Part of a small language model's weights: RMSNorm before each block.
MLP neurons of a small language model. Each row is named by its layer, matrix (down: output weights) and neuron, and shows model dimensions 165-260. Each number is 500 + 25 x the weight over its row's rms, rounded and kept within 0 to 999. Numbers have three digits each.
A block is one neuron, or neurons of one layer that tend to fire together. After each block is what it responds to, as a language model described it from the Wikipedia text at the highest values.

L4.down279:461457460497521501504532515523548479517502502532469521540485502533485520504520498526512492522524503483525492483476475489499471417483471531484477453524456480491503502486485458524495483494462493501573528520533525552476512539484471483483505510505491505480502490500474518481516535567531479524
L4.down330:465448556520493529463444513489479489492499480500499543484461487495514521499479535503476491506497489501540529476498533477540509497456516488467456499464529492484494479497489491477551530492447483496516540505500538476505523505547549520508521492487478544480519495531521501499483493461528529491
L4.down671:535502489482459481491493481499512500468505502509498461479487520498479507446524567530476504490485523502502466522506521493517535524476461552511480502483551518563529507487531522488490508488496507516509498477497510525515473532489463473480483519522467527501440501514568506457515532471526516508
L4.down776:509451472496493488482500472482500539488536527542521502532508474498498496473512537498525467500533471563463473473499492516502506518543499499493489485508470526468511514502526513504492458524483518507549466463505491534462523534499520491496531549485500495533467476519508507510549486478509449505
L4.down972:520511529540525485468514488488501518477515519501475507474487457457488501484514530528495461499491487517473473496508458543511463486494460477486514475497568462452516482476531485477528518475512493525460501496532504506475532508449438478484461482465507480550527449531529498523512515439524549535
L4.down1109:480517496516472490561532513472485513481528506494456464504524501533460506487466482455458560444465498516463503487497504537483511510536535480486512533468493471495508524499526465497522492476509517509499473547532475539508487525486491491494510542493498513507525511513518490504503488494504457459
L4.down1494:476487461521495455450475464509490513522521526475499504516474531507511506525521550492514458515507521507477506526492513463530487484519471496532519516435503488503477518561494501529443477490474498525491527522541496514533498518479523502462435501527479495513502468470512480529468480497525506504
L4.down1500:509507488498479462494537502531497451481531520512481461476484490504442523490492483491498504521503475523506475474468489536506498538506476520475484473533518471490517544489538487485511498539496524506484477536527514527501466515509469489514484537511458491457504515523520484499478483475522512503
Description: Pre-verb infinitive "to"

L2.down213:510484467472496480496537474506463514466533488484528468506520497477520466477552510512471515483444502481505531505488487505531541490500519548530507507525491538485472486540507477549468480499534502515464482525466536520537517512470485468503528493543461525531514520521509517498452532523500477513
Description: Mid-word fragments

L6.down249:522500535504490536481527479507483458486466514537524521503544463515539475528478541512499496508515513502518491502516542481492494508481499523501473480496506514506491476481456551517538477538523474473522472495559503461515471482461496531506550502441480509487485543479507484544511505519505500556
L6.down290:497466527491520468552541489501500497506563479508548484513464516503499544521468491508498477447508557475480509553479492497494526516513553523472465471502490522469481506506506523439461477493528546499512481507506497481511551482500512509505492493525482508543496523503492504488501508513519519493
L6.down501:544499498500477489495563528517488543479515470454485501476517448515506516467504499500508511462443489487529530516473494521506485507539500487503520475470388474489479514476462535470480538487477468502500503524493477513505540471476492492538467466504523533495521495498512505518482513531516508446
L6.down1010:493514497524538485489460461519486474540529516514483483513507505461515468492480507543516488524517476543519478479481487504491490463474510536486471504447486527514465497481512506489502485522506485489504502504553487514486486511553487475497496533501478488512514479506520523469487537492492493466
L6.down1619:492504458521496457494522474531533501553509443498481482511485522510484518497484494548523534492483513478541491482473493505511510510520499467506440478447451515501506504534443508495468519501494481499539482484558546503524512508525533454493495495492505485514503500532469504487527524526471463499
L6.down1670:473559500518514531527489550497514476547513433497508466500526498497503517452531495544545500512508496540500456451500526484489502489461511453510506535497512489540511492529532468491499526474532468527506479504506518493503512505491466526481454523496461478498468506462519497499525511491475493492
L6.down1704:484500451465502510528543520522513478513478488471535459468498573523503513519457496476491533490501504508503469539496516491524513479476479511475511517510486529481527478448486492477431494477498561542501504525485499501511482473494483464501499504543503515474528508479462500472506518541570428481
L6.down1738:484550526487499467534515473514499533531494476512522503499489482511502477492473490514470532487500534514494545533532558446502493493510516503518527512484475481518507501458484539540482501513513537547528504460550547527534486514527523502496487459498534526482485529463497496479527480545517473505
Description: Phrase-closing word pieces

L4.down174:470554519517476479498510530489465523480494526545488447498515471478515533486480530531493495513513524482540502512478469499500532512489526486538515489479507506519477493450491492531513473439563482517483514463475467494523509506538476487504470471485543523473502502514489528492522495523472514483
L4.down360:489491517499534469481531486526461486471560508461529491480525516469514500476504478505483483471514523497476537502474513491515495533488541472495480461508487537552497465517531486526487486462542524482501514505482510540486531468478503561548530483478485512489523506482496505495511527510484442514
L4.down373:499508468503457530525517527500490500515464522487490529499516460505525534525494474519534498490481504517533486469499473482508530554508481528519506527515482501499499520519469466488473496507528468504499522523515487480444518480523493485504488506457474483539469493500532509467490516441489493508
L4.down379:466523469497513479487504513469497487465491490496524490475475500508500527523503534417472504473491514478535507524481492491494554520532464516463503466498449512507523473472508495493492483500489514462493531519538465535544530457522501458482496485508483510513480540477491511459522535519514499446
L4.down845:540466492521470475488505532478499493473543475493516496534496476460485494483452522570481515515511519499508484511523472468492490483479511523497514463497482509489504485492563454491465497479509515474467496475509546529523502513523530494492539483524534524481481501439450490539495494502513513532
L4.down1107:468460490498481484470524529488509542501490472463525486500492524499513469474522512522527513507542479505517508484467475485532510510511460499500538474489508542487477487489492444499512470493587502456452489532477564511506547543504517476515513494511495513466527499488537505500526514479484507500
L4.down1308:518479471486525477525485535466538471511502489491521502467504507490467502545510508478485427500470500502494544500533495477477520523481537501551485488504497476526502527497515496467480481486550464489468522465501515531486497494515488512478478506499460461499470523479464496528529519481531485480
L4.down1419:530429526470467500518507509492480484515508517471512497494503509495517478508507531519533533520507504489503519530496505481507501475451511508486497511525474489470529512535503501502492520496486469506508468513516481507473473512502512523513517464495450457465508489496493516531503485448519484483
Description: Mid-word verb completions

L4.down9:509495475514499525475543476503501498512500496511522477526491469502515503492488516495488497466587488528523513482496517480511494527512480508490470510515462485473533491510503526487520497483453473473507560504537554491515503460442504510544469455498489523476492509490472500528479447495503486528
L4.down192:484538491496490498510491509509469511472513494445510490496507492467473451507547517510522531441473491497533480489524502452493498510490508499484501493494537514510489503500502515515486474533450471504509489551545509568461518527512501494477518514500501482460469543499516481526472526527476500523
L4.down240:490487493500489506496495486535543536477473460545509451487484519494487500504501512479517532459488476541511499485545518490506511513517506536509457469487492497491471470495447530505505489508526520508537487512477477495488532487502492482452457511522518464485483500512502487514459478449497514536
L4.down264:528486461488472476553480506532476492480503493470515527474512499531472490501505540531527505513486495494501484513495508462516524493528527534453492500500504479533500472461492488485460457479549461497513509507474506455498515484490509479544521486486472485509487495466531455477507516525518521512
L4.down932:528529489475480489499463488464494497546509530526529499500451477509512501509470465504496509514489523511476534472517505484470505459457514496497486524484513513547491511518488525546494477536545516480511541497476518506490531534505521506461480535516511518498511489484494552501463529492449512495
L4.down1189:552493480512497493487498463512522516464491496487499520507487489531514524527538552481456485488529503528473495530489524487505490497479501467457489477517485501499516561526529473502515522482486449472483541534527525449524500514492514482546474515473502468503502504488454486533516441499512480513
L4.down1522:493510497522575512488537483531519479487496483479500494514498535520484457509544501502499544474519505511520513482495502483504493416476509510501498528519499511534448465516464462495519492512451505518487491473470503510439516508510502522511528508521531494535521498521484526492511487505436513471
L4.down1704:471451466476509473453518457534490494553465513458507497497489465502475500485467498523499482465503512516517499556539460501477483502468494499510511530514483490523523469495489519560504532492500501450487511418523523487496504489494499515507428518495476494470482552493470518527529546493474527483
Description: Closing parenthesis after years

L2.down1166:467448479516453512520485494513532518500480491506529486503513466464510506506507511489482510472471457517479548506539534535479490544531530432476502499508442501507523493524497527509498492439515501497517492514517476477466491486464533493481490534531518518448500492487522496483571487473468515507
Description: New and apostrophe-s

L2.down399:487497505514487502484457512528483496516508521476526464485456487494496460490485467465460471517513465523504479484458471475461523499538476499519491462499444500505499503496498516505491491488482486478462486491507478497465479530525476496481474482494507482451473482493495516512519464524519563508
Description: Leading digit of numbers

L6.down226:500513459463503468514510504491531510493500446460543505511499552474558487497474517499534488523519496477529486480505507491534510460490504498563528495506507538516487469487522498472454507529432483516459474546510486508493518488490488516483481517494448490496498526516512549525508517448469473480
L6.down238:474532503531508528495481456517491516505516461517553500535467509485500514486461479523532458492532453491532539487487521548509474506505470559523457496496486482486572516484549505484531502495533525525495499490493476497538488509518513510488517467497508519516522484473487470475530541502469503517
L6.down295:518497510469498502510470471547504545483538493491510439512493503479473503524490539519491491503518488552479477501509495512464501452464451489560470514440551510507522491500514477457505515495500470504521507510497462508501517518481506515501453537530480503482570521504552514466517531523511507493
L6.down751:514521512544493481482530472529493519465505491493493507488476536481513528450522485479534499513501486454508510529487469537501491475509485471489544475532469528500488519499472520520476528434482511511474514503479448472510502503489551519529495509510455509476536499486516476495510497528488500501
L6.down775:531514509475489509522509529547455517485504534521507482537432529510474535477452460480477500529499434460482477431503540518538521486490516570518488514477509501527477503501472472492480499470514480539510526465508472529496455554493477472447521477502537487518526496516499497478513464494472491501
L6.down1054:470495469476517490538503494546482443513471481511533496514462497466447478534444469497504488499470493477494466496530525489549529469461499476518518509506507508456544522503518492476537491525503473564506507533467530492485503547524445495493484457489519515557520498474494511494487469484501507510
L6.down1652:515516498473490520512431483519484491480507524469513515519534491534477479497481490537511482493456567508523504473471507510488525500529444490545465472518490480491499452504481515531508522485514449559569518451514450514538486497515470501507516468508484491527506517470494568510537478521484498527
L6.down1699:484555550511509511532499537482445476538461473488497477504500500526470461521470478491486474481459504506495542485492528500517527491496485506507505538520490478475498492506471509483486490491497514454500528491516501493488522485483533535517516508522451503541489491472492545478498484446495491536
Description: Mid-word name fragments

L6.down175:522530502525505535454524508495493464511504474468504522449475455496526468472501503532490506500473490500524490502509493542502495512474515531468527489473479485499466506522488480505478484516532479507475530479502478516473456533392507500514528480489517507495535523473476496532466452523534499535
L6.down188:479525436480476482515492510476479514495544450503501452512507496510523496495500461475488501484483518506442505473502494456519485522520495534503519510527447535527462502517476485540493530523474499487495467464476514452499565509520526522517451472511522522467503534478512503534516489512473565548
L6.down404:492498503466490501529544532450529491497519480508495493499491511507496515467448467491492462465487502489495432484455467488533510517496493524495512485550429537497491516494529506488467503499566543491486515509474513460474499529486497510541508505511510527513502531458507477505484468512504519474
L6.down541:528502489532511499477475495465503515505480516494486492487445468519482513529474485497530520531509473496439525446485520498503489526466527472484497506446480504478489506507524465508523463535520489487483500477525494524493514512473476479509536498451543529464533505497503487501453514529471535496
L6.down670:469488470520494497505442460507517489526489495487513515480530507492502520505488508543518478517515440512481465448447512504462522498471506518497482478520478486496496459515496496472545523510529509482493474479526480499514534477471511549504535468481477538473510434486500524527502475462498503506
L6.down963:458472531482487526530450454502515516489518469487515517490450557463555466504524475480495495499534502506503503462507474526531496509493533482477497466523540527469498529522528527536521570475506496492455494494517484571408514481481507497501453510539519514517498477511479452549502482507521518566
L6.down1113:530487534524485539506486498502537521507468500454457535483520504509502482492502557512530498506497507502487533499512528534494467494496477421542506485464474476501527510483499524511538537492484524475445549496535577522496474530509520489511488501507545505469471472519528470523498508478493488466
L6.down1281:467521518520463516524501449523464522486491531487471478526461508485507523493486477505513483533497474495504503520512485508494515520482502470475510476488459525490493490504526505500470465511475507498523483529546491520493531519464528507535484525503475535482499511483489523540486501520503469506
Description: Start of quantity numbers

L2.down1695:487519518515541494439482532529508520502502483459532507545505501501453500493477522497506548525496510515469505530513487494501479514538514530515494453562449470520522516552501522485529515507486486459509472473516489521473485532501511454504509546498486504490490507480489525509520464482480493505
Description: Closing parentheses and quotes

L4.down351:522513535516508481525463473504497473499498511479480479528513474486487512479556539509535508543495507491476474528475493491496506495480473537514558545495491514501459479510455480540510494479536495523463465529508515513495540485479482522490531536495502510513504491473507517474478512474434526485
L4.down472:549480499487532538503520477529489458497502471515446511566477537488490504486444461526511520533501549471505497514512533531474486453504491500480451480452476535519486490499493470516524513506529513484494535443497518500491497439520506480485493541483498514494485507494492503497531496476509502460
L4.down528:475511486472508487495498470506530455517483476505544468504451514491469521513458464514545480483524471531488514475504533453473494528503500494510527482462498479473474450496477485511561500493517510509498505514507511501488526512468503514455487491513527528495496514479496509513458514485476492462
L4.down644:494501497546497454521469495491498518516522455531540532452487493498479471514501471502534509525492493508536505471470473452487512518491476507457510506475496477471515458546545488509487505533469488517475505483490441541520528515477503496489543512532508474545505516506520521526497534522541446530
L4.down951:508521496493530479471495519499512487513471463522501512476508525493495498484529503492537486486526536523477510460517495495531517463467469517467497532466541474467508501543511564551504530504488512508496515540491514519476507513488479482496512489463517496518514491496525459513500517533528511521
L4.down1015:512527499482474478488529494476511478515476543494521487483473503510516510514510526477463546496499472504498488512499498498472494476508519500527518500493509494466483495507512495495530507456516483486507493452480489441514486513454480475476496443466527541498528496477511550494529484522490496540
L4.down1205:537497505502514546517471534524545450521478467515467478540472496475497517461484470472483513471578481490457506514465539496491527478494485491502507492508454527489505504508506464507519524480478495479534480522533531504525484561493483439458525499466468458488466479531491521511514516509503472494
L4.down1647:437490525517494502513525495489485541532505489476484475528436547475456509488490524488499526517505523473470494505454522511527485521484470562493506459522462533474459474485510492519471505541491503532476446485520514509497470501544499452547468465524515503526486490445502486540501490482492537501
Description: Proper-name opening fragments

L2.down1329:499512469545498521500498504504432463452514526482506506519452518504515495501481478484473501508504516450473455514500462502505495498543520501481511504467471480470524470488495511534479508515493498502498524469459482523486462552453486499454495521504530514495556485518494491519485498489525518491
Description: Destination prepositions after verbs

L2.down1503:508543473526459465491501488479456543479516469481483520517491531495505498508534528506473507500530512437535536489498524503529482481520481483443493514473504508516491490492522486492468512488518504473491494505509497530530514495463477510487530538487489480510506498489491485500517527505509479495
Description: Personal name starts

L6.down214:497520479509478549479514499525529486553481519497496478490517481549505498482473460495529511490508507516472539487453486503510516502510531461547485501527487500466483516510515475446504478473474538511553480510492527544530503486538496500501518512490493473502507507518457530505529467502485504454
L6.down258:476475468544490499460476526456489518475560436500543485511478491486488508463541491534502516463488522495525471488492483512494513499517561501467519478495470482540477480551525499470465518501502507488505493508521516482498478421532494484499523492546471498495505562504496478527495542496507484509
L6.down391:500488449521508480465521513515488500569479497501468499484477503460529516500474500473479538457565500482477442521493501514518537469512490529519496494482480546508518505478551493509498461480542512483515455508513539522491517513455523463495519545524510509477485488501502473534471467507467494476
L6.down612:492514438525540487491485490544504477530470473499523517506539472497537536483488491511522493477512542513490480519490458538515516504488537489536498523504505527469456505516465482525504484484495530467544500475502514507482526442507523473482553538477489496497498521480492509468532575501455474490
L6.down910:494505492470511498509484508526490473514573512534536494468488515435475490505530475452502525486501502520506498536491534455529504521483492492544499442533512533547501513532466501504484472521512453502517497476513506524494504501484483545466552517471485509445542535552513495498506510521518455513
L6.down1279:488466497514526506515561510477473473515552475514534506507506514500493507499474504511500520483503475538495491526493475456523495512482487540511539494509475509497508498503510498520504482501524548500529459473451495511533513444482490481509534501559493498522488459572468542505490497529506507524
L6.down1389:497514525507492494527470462553499501509496499460481486513500485506448508493530488513473512495529508487504438502515495477495519468468522492519496510475543504517469499470469507516532529487518516438541510480492503508492541504512538526501502515505476515509518466520489493497544526513487507446
L6.down1566:491459508502464542469498493473499483491496464476497549494510485489499465506488465484526478453510502482458505499488534505516531529509499505463470500538464469492518544514480534473501508497487488498484493540565504539485496476487515498455498547497495495510505529521489450567483509469508470479
Description: Mid-word stem fragments

L2.down1080:490494525522493497479457546494451484462468491478543468531507521454467487521490477536448491506481562534457467512486506520527493484529480479441528538529469480506450464502533520541477537509488470491519488489539497525516471495496499466496516520473562515524493501503488491499545486510508536543
Description: Year century prefixes

L4.down58:528502478483485562546503516502484542503461500495506511493507471550540483497510452480492519445467453511461476507542506504546496562500478474518506529507464478491509470462485504512532538493476500474511497532519510459533472526482458491483524496514496487491512529568499554456458503470513544459
L4.down84:532474535480506512494499502463488506507482511487486507517532473488502467506480499530537451517507577468501480483485498456485484517474499483488508514495538458513516481499487512492474520461494464480453488516508507479476545529502518499573494508503516476496512491516489455494496511491505495520
L4.down194:490534489540462484488522524535486516511498503532522524492533534489500486463449501510503477480531463503508515530493487508502559543471482482467523509560485501465509498503559526486528492472482472512524522495516486535517445512460475564512501444538511473455489494501479512500500508474485501496
L4.down366:512502492530504520527516547509451521489520474542504473499501525471522491526496499468467542488520487465483477478502494497447481476500514505475526462477510497530487474469527492523482529482493508503517455491512444520502517508478494501495499506526490507466448479519477466501484510491508464557
L4.down783:486464467527496479548555516492506514519515511514513495518460499471525458527513512480494497509513496553525510514501505499489521467531502503511502474516494500468495509512433481565516470476492514536520461555481483453499521539499497494517486495544508512526511506487519549525495519519442423529
L4.down870:509551487483497532468485522518540484501498473532487511545514478487484477487529517526513502472522519498495491456471543481523550467505499450485475501517481485523511494438508502519535485572545495458511470514531508502519533490489512497500463506475514532511504529516487536505484487467540517475
L4.down1256:514477520520494474468488529526496485503487505522484535496449484518512504497501509479524487492488491496503501499483525475485496473507440468547498517470492535493531499500490475501490506516516506494529528508499503458502485510500506485483482476488471489536474515497520528529492518501533505537
L4.down1787:484468526525528521504490515489471511508503488517540497487505496509468456563482508501517486467475483523515495457547492523462529543468500494531510500474505494531493519515526499511532526516520514484475532550526527472503516521535481490505496515513485487473504509503520517487477513486515441537
Description: Quantity numbers in prose

L4.down480:529520466498473505492549453478506519518501519491461477520491504531539477500516513511515487488510485517470503491521520480477522505491485494520503505461481492481488508448493494494510493497552446516504446460507520466511519459496535505517520510457488553499501500562499511524493497479495463523
L4.down608:490520512538501482477504516480526519478546492488495439528433516497509508515479502472471492511516518513551502513503509478505462490496544488496496496518458522473483528536509515504473526497500501510487479468513461509476496514511503504489520535489479502493490526477447537555489513498486474499
L4.down675:449501474566495527504553462502499489471537457450518503512513563509519512502472508492496503490544533494513533513452503446534523517476508525498497510543487506478496502554511508485478482533533472516542500508501461513514521520486483472493512513559453527467477503519462514505485490527509466493
L4.down829:472514524512498493492521508456523544474546479491498476480480502453441494558482449486533511478518545489521496497470491491476478486437498473483526509494506518482503482535497514514526512567464500489529482517504452545522500534482502510498502499535499479530533529502481502553462511543488512476
L4.down1207:508461488527473508496491505520498530487524513467486446518464519518526486520473470525489485517521590489497511547495519497511488525508516550476477477494513534486481507498529526545481494467496499520482513495459515547497499470455487505541513535504460502452506495512495483538503476500517477495
L4.down1547:463530498560521511509530497503471517472551497482469466498490544496502573459479497501523489467490486495496471561481479495491504525540502473447471529508458504486538528535458497507513480542481516486498492494495476527539497518518503486508499482524469485462530516525481518493488488479552471498
L4.down1549:511460479451501512493518509513485504486497513482466501508459475537464509494491520500520506482525500517513431511541475533511514483505534505505502472497504481479476520452505517508508454529489513494517521526477540533513517499494513521521524497481551537513462470515501521475500456506501468508
L4.down1569:487501523483526497546556483478494461476511508497478488531501505534511510448479487485543490510490514533529492500468480453493478555487466508452519506514492462489478540515520494477479489536466502521557452456484510506502505501528465510502461528471528517485507450516482527543474512498517451536
Description: Personal name completion

L6.down537:523491536504495497468548506484511486484469489475494487508531536537524527536493489501510494445483523465534536487510482497515503516536530479491492511474465484473494538516516484497470514496505516495513506485511486497533494554508489447494520509539505472474519498534536518519453512525498492528
L6.down558:456479468463460480530501529497524520504525490571494533476460480495487496496493499529482518530484476515504502479570462517484496539560592492490494515450451475529467525476506482526479510505508534536503521475471478487510464523496491528531468478522529524479480483499500505517505446462514478512
L6.down1123:528483517509493464514496482482475521514517498491548499487525472476521523521485502504529502498523557564521505522504434526523525486517535483527532508483501483529457505508507501509543513491528496518451461487499481487534520523543483510487495445526527471478511503513520479479510473511497491566
L6.down1375:522578506493513504441523485469518470557488495500497478500487494478481496502518496517474535447538472494528514497476467489533522471486499496492497481503485487481546472495532469512470481478525515501563470490502498511496530514506523510502534465479468470498495509455471502504493479505509476501
L6.down1478:489480448500503527438485491469499546460515529497497481478497498504520489524503497547501492525481499496494489460507485477551481480508495520509517521492533529514515487568509494545502452555490495478508482494502501512478512503490476462465499476507507501507463493532522478465502474469493502514
L6.down1485:478481485508475507469496536493530514484506523458464481501510486510533497517501497529479459463503497512495515506522464474477498523509505491473509499477471488472503509484498473521474521539482513517562489503508512508507522505491498474509484510506537522573491497471520509515507508533516452469
L6.down1602:475482481487501549507528522473527492546544507479481507490514546485527534508502489483475477510534502453508486505529499532522498499462485484438490475499502495513524524505453520507462516518488530516492532467511455452523511522468503476504527465493482465508474475531529487503502531489527507523
L6.down1762:477504527534485522512550550478499485495481530494510493477506480470470473484499439485481479476508498452495506533526475485482480520547514484494528498489452493479498476487452518517513447501510510502470521495518487514500474491505493454484498467478489483510525522564560472525494478494549475499
Description: Given-name completion

L4.down83:483481540538491525548482511448514460504474506490503505501515438434474493525486511544513536478514498458500469519507523541488480467496501496524510518478554513551549518524499529510507475495531506491502494512549459508529456503501490495493502479487531491498531537522531483549513492490489449476
L4.down952:445499487517521488491544500548479482494506492499512497537492530486494540533498499469510510473508494486514497515490482513517497527527554482528498501510510568491490488506504444465466515489494466499496448494497471484518454506498456504480476490521470514483489498513531486514525490481495501520
L4.down1041:519478520498509484482527507500533486462510511469504495524482539519512503520500485542557503508503502533505485464474508445541485506491486531535525487484531482458493501489515540487516501511469468512510481486513518503480512500485488487567479543525538524507497510463488493510454526509480528501
L4.down1064:510523503522503471499529487447489478463524514502524477453459516485502491486457489509526531487497511526501489488449418498480506479502523459495489522510532518507521487542476470499561507514477519477522524488523511487525498563527543519487504477532533481511521504467542532507492535485523500445
L4.down1371:517497537516497529453515507521457467514474492499521506484477488532517471583493437536509511524527467537527482509506514503512525499467547503537500554495543469563483466515499470531450535499490494499487538482508539479486502505473481493498546515567476461471483514506466482533471471526492510516
L4.down1623:480499498533487506521444498511472507489490483472502525493495486516497472505500503501477488495453491486492494529527485543532517560490493482488499507484474480490566516490522542516517493485505518474485491512458501557505496564470481500435498514495506552509488523465551555477528474469502472502
L4.down1666:547451432505516438556532509513524526522492505478532483496501499540459481514456526523516499465481497471456500561513500515505465544491495464510497507477454519507519515477517535488503487487546500502531549500480472501540466501518482465469522489558490494495503498496490485490490498525495454518
L4.down1690:459476491488452504472469467491500490512530511487510486523474492498433492469492539501470514505479496517529477479544530465506525517526503549547543491465517539496476477444506482532487490498516509513514479529519498486493517506500533512497532530521478545506434510519504502518482476526479450519
Description: Start of place names